From a checkpoint of a small transformer trained on Wikipedia: MLP 1024 tanh GELU.
MLP neurons of a small language model. Each row is named by its layer, matrix (up: input weights) and neuron, and shows model dimensions 16-111. Each number is 500 + 25 x the weight over its row's rms, rounded and kept within 0 to 999. Numbers have three digits each.
After each neuron's rows, "fires after" lists the tokens most often just before its 100 highest values on Wikipedia text that the model never trained on.

L3.up372:511520462498547521534428517559486487477504492513492526512503525495555500445491496500507527498533492520487509541528488497478510530491502484491459440520484516538509532541509525488499495522524531499461486501514508504511517444511515493496485532484511472505480467467498483484433464500488499486
fires after: " in", " first", " of", " to"

L3.up124:492524533472494526521480494507509529472478480511521487505469445522486509487534520475517545473506530472497494492460484501527494478498457448514525503510495474502474505574492536482457469541493538521498525473506487509468503434492525513533524516560481517506471475496507470513485508519487485542
fires after: " the", " Soviet"

L8.up855:504501530445518527463518528457517520496453491497554513527501477438485506496488517496513509500512506528531508489496494496466477485468505522466499478539501514495518563532521499473515483489492526524456522496513545532481530496449543545517530525555526508517502444513496537504493494477526543517
fires after: "-"

L14.up295:501450485496472493479485502490519495486455480525514494472507493464500554496480504493530519523493499517527538507514475503464508484476514470509520504513524509503495453528497477534523456529528499470499507500513517517486506541426477504511452534555513502489512471487510516500460474474468471492
fires after: "-", "\n"

L3.up36:498525504484490479499490488485498462538542511460521519514483547551497527467493494514496488501458510485531535525502535455455526514497527506507504516528499487540526501527514537523478500469491517517502538450476515524494486488480481518505516478518552485528522521533492475508513501522504509428
fires after: " was", " be", " were", " is"

L4.up606:532464486518513494527506507495523510473475487470487556466513519506465510506495508466519503532518498534482471512515483502454471462488488538504513447534537488533469513530544486449492478505532439515515524512505503463512512489508478454512505529506489495484576519512487523441488489527536481542
fires after: " in", " In", "In", " following"

L16.up720:452552508487531486487463499532540485473506517510488535520503506471522552503515514526488564508529527557484481485457481531481475485485507524484500496497503479471497512500487511510498497529533489492467491460509479491463538488471544455478501455528499513515531505486508502498503490498464514531
fires after: " of", "\n", ":", " in", " and", " for"

L3.up84:519450503511536501542574497469542558479465489498531536502501530466463510509451467483478530474484486483470488502477471554512492526507504504474534533517487482470504526459463531541493495495536519464454509523495464475512479526465512509506544487517537453535504491506488497463570515497501510497
fires after: ".", " •", "Gen", "ori", "%"

L13.up883:507473516502524490481516507524481525540519505564504454513531460480509534502532521503493492501474505482494543462457505515518466507488526487550494500509469502474526488494529459510517496493493521528539526446519477491469532483481502470488465488502457478443518471534551477536527570485500484521
fires after: "=", " the", " re"

L8.up334:503476515500521515454491501501492531501476523550490560559517497498519479498511450476489486463534525520507477512483504489484469508475559465458490506508471530508497505472503501466539518469493524502477485528513464489498534462489491511466497497513539511489511506505556489508539494540524492514
fires after: "|", "-"

L7.up691:486450514519536487494496505474479528502490518438523507486527495511492523540459504514474521520512531467490483494508566519486490523485496546565519500462507540506506511502491467522475548526491473481528472504559514466500538479511517528526514491502545457528488511549519477475537511463494504514
fires after: ".", " 2", " 3"

L7.up20:498477472531503531531498481520499523485514520455480531490455466541474490497474499499485499527497543467491430485512499475499505516475518512494500483512492497493453511505443496500458526501521503511485446543520533511477516480510487528501513517511498499507513497499509465467555552487524491466
fires after: "-", ";", " (", "|"

L3.up143:513482491500517512497484522519516491506580487483564507499482515528511441540503489489473512514487467506482506513507470449500474502501516514537546530564507567475530505459491507527464525497525534499510492450476485524494496511481493500522456515493482493478514488564498481478489492493510475488
fires after: " (", " \"", "\n", "\n\n", "-", "—"

L4.up205:503533516521512541502489510483488523500484514512489462509477502466481477467483460535521493532508479508502498485511463509507540571488479473494492453513547539509486515494543480511494467522504456531482528476459449501478521457499506446501465481506487478483498437542550487494527502533507525501
fires after: ",", " and", "-", "0", "  ", " had"

L8.up673:511480530532508489478459519546477519506516478517506484444442505481520512545455494525450516544457510513475471502524469535481487510480519541512539517542514480466523454419502501492513527511479482511493528496476529508468508521496522477488496515534510521482509479507472516497495457484548505496
fires after: "=", ".", "\n\n", "\n"

L3.up743:524509472497496535489504478504497500510511509457471532468553514522481527522543495484490535533506489487479458507487490467507483473466531451509515500509478501483491502516514470512531492521506498480507513500496475520508505491519527503555543480506525484476549515495510487498545511489553477510
fires after: " the", " short", "s", " low"

L3.up73:511467473496510458488487499434508464507478468477498448549479441505506494520514516508483518465509512508498553531437509513520507501514470538474509484513542503517494511498520515516476530516529464530531470443517466502496517461519516482507504458528482513451491531519528486513517486495550502475
fires after: " $", " £", " 0", " f", " v"

L4.up381:495537498521495510488470486482495512510530520463552448499479489519492482491512503554460490487531518498543521536560514490520529517456476496514518531522509478510514479494502519523484490530474542560521487509447459516508469516516482554500478496521503525515519478507491447520494535546507455477
fires after: " was", " were", "s", " is", " are"

L14.up145:501524494500496456473493517510546458512519519515526507542461433504507493494526509485526527549461499549492524500539487508499489493515481459539520491522478492474497482483504492472478497524508474502497548530495483507428515531497516440495532478432500478523497489502497498504484477518508507511
fires after: " the", " a", " as", " was", " is"

L8.up100:486497510515507488428488538479467501501475485497467547518517490516499531480488489443533487496501519473526527527493522516481508557539519481514477482508500461474501542474472495444499522523517520511550511478527468486519552487499466455519517485499499478532502461540471508510508497502486503500
fires after: "\n\n"

L8.up546:503555447497504463483534501493494563480488489469532510468522503546485496494497473464479504488531483482508489527529481505473486558459450532481482541446496511494487501518453542507490504484521528529491511498518475457521540492492510555506518514519524526496513477475513494500508510528509522448
fires after: " |", ";", " 1"

L14.up662:506455502518523481483500479496516539509490527540469474498497491482483537515513473502479484467498465501491512520488533461526526491508490528483504517512509480468444530503465468508476475500514468515492521561457498499489535525478505535535493485466451548527487484481521483523504537477529489485
fires after: "\n", " G", " res", "|"

L13.up983:466485526508492480461473507497470500455516519500508483530472486527485531498520460475503473523450506521474513493517509440516518529436546532484531527473487487501537477529490486457488503477455495511469500481485526500473489492505527522504445475545508520504504506478487520450530516493516514506
fires after: "\n", ",", ".", "\n "

L3.up656:472457486539506492506517500502522490483515500509502507528472499513501464516461501485442517530466522470514484491504523509546517458512475524507481511485460535489498530450473469494471512491497511506520526531521497485501479479510512504529508531448522508528489506543511469481502474491531527498
fires after: "-", "|", " Website", " O", "Note"

L5.up555:496493473549509482556495535548471440495506503476501512468482560487493476484491485554483517503504479519476515526486454487472524476486494481470466523519515489551469507511494504444517507538553539568476496534527498460479500501481502496491456531467507487483476462473500538514496472466468477448
fires after: " of", " and", " to", "im"

L3.up600:499492513502515553475498488477530470474495482510469481486515522511513467467488515506501524488531443470515489543478462486559496518501554430506517488525493539500469501510480570461460447477492483548489486456486536498452509526527523463507489453495514509470522477492521470511509468503508508465
fires after: " .", " U", "-"

L13.up395:518483506543513504499526508467446517510547466471507496502501456529491481538488523486441495478531475503488531529493534481475496461547536472506564459513480500500528521500477516486482481469513520531488486543500474521468501509464532510503503513425491456480500521508577498522540519488500521471
fires after: "-", "|", "\n", " |", " ("

L3.up538:476447469524501523487497487497487478517526483475551482482479525531533555514519467484492522494523498486501459502475481506508485538527503502471518515496468479505477500481509523499505520494476452507509515481528506498516473474492484499517551458535521459503516487511522496491498550505530466531
fires after: "'", " the", "s", " long", " low"

L7.up143:487504524556518516482525493463508533509522532515512542543493456491499503502509481493506507479493538472513495470468479511491477507509509510550454456487478468459495496505522522486470494466483523501495450507479482512506508524492456515510473508505489496550491483485461460508513499506530486441
fires after: "|"

L5.up710:477488503477497483517518462492467448514504489522529547506491471543491472467485456497521525496507517541502508504501490502505505504490510476503506484521534469533529501468505492516502499530470475522511545533490485488466502545521472513497502512485516453478479534463519511447526480503514482519
fires after: "-", " as", " was", " First", " As"

L7.up337:463499502505529512523513456494512480535541476499520519551481458454475522523521512518500484507512494469504495460474548531539467472509498478453508508502477476512525520522524523492455548504493498512492521498501517504452502495479487501536467538509533529544539511446481476504489520567483476522
fires after: " the", " The", " Royal", "The"

L7.up801:516544546459469481528458508493472536472503505454490492499551491512519494513487478458532496579502504524494489487508495511458467456517454486464511503504501516486507508519490521478469508468462502525540530485511486484516531486459524477480512527524535498500501476505542504505501544485477491457
fires after: "-", " People"

L13.up780:464537529517494522520506512527505492473509520488488509508490512502495484459562504496512552493508478496493501461493502489467468521492516528502495484503505556498457562466494492469525462458547520554474522474450516484453554532471510512508460488551453563516526476525520463481511483494470524488
fires after: ",", ".", " and", " for", " of"

L3.up650:509482493507527528467492503504540487512493505459486479524436495486530487534496494528492489493472457475509483450525452456496462475501515513521514531519519520491519519508501512504463511500560563465542513497495527504465508498488477509484475498513517484517474518457464504515493506535513473516
fires after: "|", "N", " See", " Ben"

L3.up1002:467507507479537486480493490498492507504498458496485544477533499478512528530485457504509508468471455480503476541479443503507529534555526488513489486531512494492503515485490493499476491525541508503527494472479508542435506443485515475515509474497471473517536502476493537467483484525528503423
fires after: "|", "-", "hab", "rib", "cc", "Re"

L16.up169:425482482501480516497517503463484464463564459476507520529502483501500468515521483468498506532552466492514489553516505508537460482517486498506491508509501480531480521513480526479496462463531443491451486513465474501471481521496466479473487519501506463499542526470472534464518501545480505527
fires after: " |", "-", " −", " +"

L13.up289:451507503500468491521515507452525524488478499497519495511478516494490515556527487499479534505487553510533506488526482512492475482487517481512500459525516498479482491499479500502483500488514512510529531480487484473470492509482521522511524553528469518502503481545562470478515508510477523519
fires after: " |", " the", " The", ":"

L16.up284:486555497506449505507493547466492514524509528499531532488483537551542485520510496497489528490500484448525471491498458472486478484470491447466431504486524519472478505479495509508487496532480520483470475495473504504506505469498463458527516493540458494517479479534501496522465489484469531503
fires after: " |", " +", ";"

L16.up414:473513528488460496517476475484504475427548475479467518530545503507488519529484497524524498499501472469531468524540491523448489513473521480499520456419499522481487505544487539508481499466545535506470520514481472514459523536481516466522542510523496477491509492529519513501482501483498509543
fires after: " |", ":", "-", "\n\n", " −"

L8.up385:494518518518488448472495520518476509468509451513517460465475454489512492473543489537520518510518473497474506482543473463470484516523477519515505503469474520476505487448538503507455514537514485540513507494502533523498450468485483476523478490554500533499552499520476531474478476473518463501
fires after: "=", ".", ":"

L3.up421:469533556528501483513493521509488499504472489488494528466481496526546551460470539470515517464500535493474512495489566489525512479488498489480508494544469483508528536485535498515517509453523521528513546547506448477519456526480503546500460487470489485461494477501508548473506476516521495574
fires after: ".", "°", ","

L3.up407:536547510491482509495478499496495515478524495475488463514486531517467450517510519497499474517523537479488555505488520482466511543519464499540532483548525475481506519501491485544453512478506506527473532450483514537519481501517499469519528514517475468467503514495487483484511471499509477500
fires after: " was", " and", " is", " were", " but", " be"

L3.up491:460580524484548511512526530512491480537523522508519509499534469517462494522478477471485508471490487499499488529487477449492479525535522504514530479523461517446535529497503496521461481486464500512498495492499485514511493530453510536521493537446511498515519516568509496497515475540497460489
fires after: " (", "-", "=", " \"", "/"

L4.up711:500531518515519500432487524503471515460505494500508529520485481433475525488495479456514499472493465482515505458488513510546456519497507455482497516484526484509454498520510486516521461461538531499451545532467509521465497490470532474494479495492496500501453494477472470524499534569511433543
fires after: " a", " the", " The", " A", " an", " first"

L4.up64:442493502445470506500485471481511466479498510473509499502472486521500475515516494522534500515453551547518515518539484508496514533468509467568464495434499506519498503500476469522453489493471500536534541486461537487493470502460485488535507522475488471509491493526496448483491503491512523540
fires after: " is", " was", "\n\n", "-", " co"

L8.up425:483546498493518451479556522493491491502491535487515521501521471526522521477527472503504553465485501485477471536484524479464504531541440506505482483494542508544485536503513520479517506481515468496475508495509471501469506485495476533501486486512510493491487488493457533494479500539539568545
fires after: " |", " —", ";"

L3.up152:485481507540496550514477508493494509509480475551503480504490468465517470525527550524495470475513470484513474445452506525528505499485448512497482505500478480539482499526497516496483514486482536493511538497510507512450498510502515474538519564578475513531461463474514503509565563507502500518
fires after: " the", " The"

L16.up466:525475520464496510543490502477506450499484459472495460530498494473523472505497487507477493475485505483502495484526491497479508494504475519470532489512555522486507505544521530516492516540539544512499521467493503503465452495456487492539527522479496491479520506554476469475504457504458530546
fires after: " |", ",", "|", " (", " on"

L7.up912:446562512464465466492504528458474486486497471500503511520476512524509506508490450571467509488530528508490478488514486507451502479447493518479499441470546503529548521495526502506441483513495495436495521482494482508510478477543446529527533483484484488531517494509513492479504484512492520536
fires after: " |", "|", "  ", ";", " 1", "1"

L5.up678:534496495467554508488517522505509471507541460521463506488504491485507446515486503515498506510484491506519488496525521495499506532494466531487528523544535502479527557447524480502510520482492497513538549536547474486531501460476519509513494526541499504523511491536489469470526507523510487515
fires after: ".", " |", " attend", " a", " \"", " ("

L14.up778:509496486479457515493501483532451467509487482476508488516521474473487468486488476475513463436496484485499475517505502485507486547526517436460533453507467551508560546507496498523521497519503484527492514517460492505479511485468558465490495505520517495445536528508511546501528538517513540545
fires after: "-", " |", "|"

L7.up671:485490470503545505475463515479475502516484490481512461515460532525488505458446542508522483517481499506488502525468485485434557477498494463508450463495544487494493497529512549484514511546541512502500507493521496481467476539518458500505526523549484514529502519492540476493492523505469515514
fires after: " |", ";", " 0", " —", " to", "  "

L7.up907:483511531537544538439496473483477472512474517491478513522485510494482516473468482479513533478502527461505532435570506540484479510501515514514461547478549517503559541478511503492527480488462466471475507448492496494461518500494468549528515538464477519500520521454507529489471520512500528464
fires after: ",", "wh"

L4.up553:472486488532513505482504483509511527487442487485547544454543499524493502494500484509529524529489512539509536500469502506525522465488504496505525463534523469500511487513522489478492471531549499483488520475476515490500560451501501462492522497475487488482507504485495473498451515437481517538
fires after: " in", " In", "In", " the", "ta", " there"

L16.up185:530479499463464493496507519523529505512496480483555465481482511494472492539508496522497513479538495495525490518490501504506471528513518493530529506511507524463495523518489470513470535494530519460478505505466458505465523500473499424491495515507523488490545483452551473472540508467517487502
fires after: " |", " the", "=", "-", ";"

L7.up488:482508455475499458501498521529507498504481498473539511505485522487507504508484442458497548507495516474513507522534490497416509465529488494507506504465514486484484505517516491483479496512544523488506474518505490486489480526468492531488528506527491516506503489520533489511501536509493498500
fires after: " |", "|"

L16.up883:509533509471468493515502522513483518517483544467486477462479501465483499531477500468492486520529490467516538515484497469455495466495489510503502477502519492494482474503508492494524506497517494474472505527502522506529542507494494499478493522534508491502504476505503461501467538524524503489
fires after: "\n", " |", "|", "-"

L3.up955:477471505535513502499493526523460522509495463508526533479516469510485514474471517533502522487491464463463501491503523486489482499458488539502511494479503479479534509490475468487503508528483441444467530491537464480516534464492542526533503512505479534482524473518493486495496481532494461548
fires after: ".", "A", "M", "C"

L16.up919:509490485458488525460515502498452485473519483459494466483472521477483464476476473527485498518553509535500484479518477531525488528485504503475467493477478498481500514539560528561506469497494480518494529475496427473482537527504516502499458518456514522551488515485498549526531485480508508512
fires after: "-", " |"

L8.up270:468508503531475480523496515506522520501513513491506500529486508548506481445530478527535474520506492493522500475487539488527473550496503512535541502462531477535474502471516475483503537506504523518522499481495464467501476520517501440490472484501484480510509522560508485491547528499479504495
fires after: ",", " .", "."

L14.up694:497456481513490527476451526486525436537509469503477515507506494504493475509517537503512515530512500514537537494495510526518509472524468494465483461509490529518492540542474512464485560527527481529547499511515507534522463519488483483510532485516492515494490493479514473521473518478481489504
fires after: ",", " $", " su", " £"

L8.up881:508520538546499506448521502485544527542476523515522494498513476490523469516490513501517469474523572513510518507499537505513514503501484471493456475510466516479528507495492496476521492543494543464490507536494484526499495479522494465467533472516496498526499454505436524528464463505480517469
fires after: "|"

L3.up593:513504506502514505505470488519531517488460497548505500481442545464508498541476495499552518516540459513460496531547532484516540519513485482563488545477513504493493534539495501466486499529495512515488509523447469493484489482503535511490458501507427528478473496493484505498500519516481519487
fires after: " 18", " In", "19", " in", " 184", "In"

L3.up499:490530458528496467521507483514545473459504485514504492506426491513557545488498489486523504499517477534480512502504484485518480497485508501453514523489556495489461511494491466479479471483507523470484483476503498494505500469475495508552505499510504432466496506504528487506470496501536485507
fires after: " the", "19", " The", "=", " an", "The"

L16.up909:488545516476502505453519439517488504449467484516554490495509519503521504504513497504536483531541508501511503471490511535477504513514532477534520494540492513459457494491460518435530484478497468443514516489519530528455488546462492493477444505464506472503574515513520513510555509491517494462
fires after: "=", "-", "de", " Saint", ".", " al"

L4.up688:488500538512532506451515532505544547505495527469496463537494468506554496456518475448487484495506487461502520481503520491483517439506483526540500503491496492522541512519485500480477506519544564446494480515491495508472486516496470463486511521490484477522498494490476545494504482465528518489
fires after: "|"

L4.up505:486492494508511466509522490441491519478473536486533544542492520524540575469494459507486492484513483470500456528508527558490495513478514528461502498502544489487481524547497499490477487475489506543508509434480488482519502514460465516507520562481505529527512497465544506508501463488509493537
fires after: " |", ";", ","

L7.up579:476518449542533491531523459522505495524516470505501488513500464528524518510509508471507472470482501506478499471523461535509483507504485480446521485526487501517458491563548499467494472492503500471500470453489491490474520492448514480490492468486505494437490509476483484510484514492503457484
fires after: " the", " The"

L8.up237:497526530486498515506478507498493488530508522478481539474520425493478496508498453463498502511524508486495507485538489422436485489473518493544462511479473488487545462518500506468510494521525542493485529456501471518490499486500505516494457531504497527509486513476529477536472494522504505518
fires after: "-", " (", " |", ",", " of", "s"

L7.up880:497513505503490518515484543467508496533473447509501519493478514496479511494489463475480482536519513506464507500479471435526496504515487454520507477561503500463475514516513494479511526493467501507483522480506479541531499513528511520516526483517529461489491465499539537502476561520449460539
fires after: " the", " in", ",", " New"

L5.up659:519462520453494508521451505471518524477509451472509493512507496502539517521451517526516487514485490490470520489488544471468525519468469495518506498543559490465529493517512550503470492507519538483526507505487509547504492494459491490501466518523455531492539513480511456471537528505512475465
fires after: "-", "|", " Un"

L4.up603:480528564538520545505500514519506521495494512466500503511549486478501504519495520490500506464490456495490492487517474514473484508482485495509555478509516520515485500501525496531512471465533445495479522489499516515472523476540544492465501478540473503519465496466507549556460474529487459520
fires after: " had", " with", " has", "-", " under"

L8.up402:522518494505497504526519507464446509524485496506481485518502508484530503473487491522498470513528545528504507501486520508495508446473497500500519500502479471455490504507484455465490515539482509525504522523531517481478505495531508483500483517522447484501495471510500515476539465494462508486
fires after: "\n\n", "go"

L8.up448:495523523449505491495474471501480459489460511525463516474528487460450536493512496458507516498479505482522510521487493504511470498496490508533477507487545492473441526540499567445493489534496521498491501481530483512512525460525536509486504497512528471478497442500482518484509510495482469548
fires after: " at", " the", " At", " in", " In"

L5.up500:481512452493506519465483518491484486461490486515491539491504502452499451530471459525531482517520475481496458519538484482479480518555497514559491483511528536447493474485504444499471517481498515500507472496468495477509506539514449485522518514504485446477528480529485468489530539484543524506
fires after: "-", "|", "\n\n", " Website", " was"

L13.up11:455503497517526498538491510507463481520481494494499489497489494468515555533517482484484526465508495520518470539509519523490519544463560485525521509512478465487530494551449514508464542465496461475521492529498496545541522515511529508514489530496519433508521503470495510480495521496524481530
fires after: ".", "\n", " a", " the"

L8.up80:485560472552531501498507531519492477492550509477536522516510441505466499535557492472480489504514488494478534480497484523494483502447498502526510490513494496494533490500514501532484552483514506520492542497476494493474483504536517548503460482493526492479496493581500477492470505487540511505
fires after: ".", "lo", "fa", " Stri", " fa"

L3.up864:474527427538520531463458544470512508465499471514502529480487527530435545491497477496518485522511516509498490522512492519491524514470509518493522524491497461533476509490451463560513499500473489497498491526547481488511535492510514495470507482518500503478499465534526463498488488492556517500
fires after: ".", "lo", " bo", "fa"

L5.up404:490540524540489510496480485483519497495529501471518494525486522490547525487478479463493518470475510483494515502489524456521485549501516491457497538479484496537519451501559476469481491475517568529505531555535497465442455509535518493540522514478514483478492448495523515508551492519474469516
fires after: ",", "°", " Northern"

L8.up825:514463531491506514553526500498459467478456504519534507493509525490467487474525424548514501481495548467503494507517532531464498489493486517465529501492514492462504472507528503521479457501484538518491500447494468484487529502496540491501442522461525467533514486484510475497485482534526460494
fires after: " |", "|"

L8.up28:494490509541527518478498510504530454502479516480525521521546492521504495547502489467497513511502469485475536512476500500439446521504506472554525506492465492480508533510550539513535455522546498471515507524523519518512467478508546489479506503506454532484492489508510471519522474457507447517
fires after: ",", " and", "de", "-", " et", " al"

L4.up640:493542497475493477503482509535537473528518553474448490499480480527543478504520487528491496494535468534516501532501442474479527480556510495487523502499489501519480497477530493504504518477457505470509480513503515476495501473517513502481513518517471500510444467486476542516498434485467544530
fires after: " +", " −", "′", "mi", "  ", "+"

L8.up167:485494473519520530495477508564466477460495496481470512466453491474517515511481487561470485476477540452500455495482522470523483468553524517460485512504479486524512509412506494490510521462488531498505490517534515499529518505477523490522518518496500512517518479508503491507531492496529515481
fires after: ".", "=", "\n\n", "\n", "s", " ="

L8.up35:464522497516545504488491528519467513505489528477457509456497485480466523485464510521517486526508530459481485486476526540561493566508537488494467504495541462475499501494539521484552529517463502508568535491502501518498538507448468481450483519550486478471502470507580486485491517480513520512
fires after: "\n\n"

L4.up451:529527454479489509509473498518510490506453480600559478516502511456499501498516485511496505500479510549519486475484502461509489541532461505511458513575504537506507518519489467486493491488517529481470497520501514488463514457472529490477477471495506518516456506467494478492508531547505471498
fires after: " in", " In", "In", " Ab", " Lev"

L13.up191:493517478552512491483525503504502511496517492532480530476487555494512521482509520511447496497530480510499478475520546483498535567490493491483525501523509463529492525485463509467518519463556477538497507490513507461496511489511558518528502496512510435609480477523493502498529475500496493523
fires after: "."

L8.up868:515562502521497472509502488440476466513473522511504526444508482530516455487492486528502516485482524517478496503496493509462518515514452475518502497496544493556520472515501505490532485527544507488446484474500525504480507463499499529496451481493473514515523484484496501508488514490538532494
fires after: " |", ",", ".", "-"

L8.up648:516477473500480535475483521527517522501501454488505556496501464478495449520478491519524511516489466497517466505465503501531454503526484503508525509486465515470498512545500477492477461490478531562521505483521490490509490497449489518494487487533508516504513517517498473495501517525540556554
fires after: "-", " Ra"

L3.up468:514509507530556497476480521495476493509476494496516500499486465519517480556496489495470549521484528496512486485546510503475476542452479485487521495464478461502504505511502480520518543551477483476485502551542484535552504467499501511524510472512478491477530499517484496503523501519505497514
fires after: "."

L5.up195:517509504497469483504488507515511556465467511536513509502492448459499499525479475458504448512506564495507466485485522509487486455484473493500477522517530513467477481544492543528423495515505511507470501492516493474468515500477464477495525510478462482476492500523503467503547524500462592523
fires after: " the", "-", "|", " Soviet", " European"

L3.up333:486521484478476487530510521467489527503551513527458537491456527465478494546506522463485500474518514481522507508492480446491483536487488541547519477538483472499530471476465464535464462463488557495495478480502530535489474493508489447531524516507463480488502500499506490530502511506478527518
fires after: "\n\n", " |", "|", "-", ";"

L4.up628:488451519542515484481502479503474531470499469506482495511479481500527496527518476509518520478470462517523492513539529476514496542460461503513534506452520495474453497515484520501483546528485502492541437519479480518460512448495522530521534499513551539457493474521530512535499533525465430540
fires after: "–", ".", ",", "s", " can"

L7.up735:489486512530483453478454434453494509484498521494505537503524446417478477526523483487497507476505479478541507485476527546476493481501517479485505510510492522483499510513480501467530496483485507493468498527507498499484499505451528493454491501592516513478558466495536470520478475524503487536
fires after: "-"

L8.up536:497540512533498530512498508524509499538501459539508492517512486474499509506476521537508485540529493456510489521485472536526472511472509510508487513487473500463494535507477509455519488532485496502525512509525469514500502499507453461536529526550494502466543478511485514511528458478475503502
fires after: "\n\n", " des"

L8.up803:511480483543522499510493503481507467483519478513520513511481498478463496528483512486505475550500519520472531465521485462482504512511508482485519503519543500474485503468524523484446539454498477477519524489523503480494518495441519479536500536540471504512524500507486528522501513541539464539
fires after: " the", " (", " man", " The", "The"

L16.up833:455512512512504452506438494476507502527458488487534502552474566492481479515548506423482545504494505472489497491515510489494461476489476461508517504489527505468565490466500493498474530508480492535481464529497472497458496495483498518525503527528504513482483484494496477502482496513489468502
fires after: " |", "|", "–"

L8.up58:471533492514529522439491511505481475552509452479483463548451542489518524490475501524514490474507525500504516475513526503513483481497492534518493524504480545525502508537525506485456524501488499521507537473507501465509537487468484457485512569512463519527514484499491495501514508503521524493
fires after: ",", " later", " and"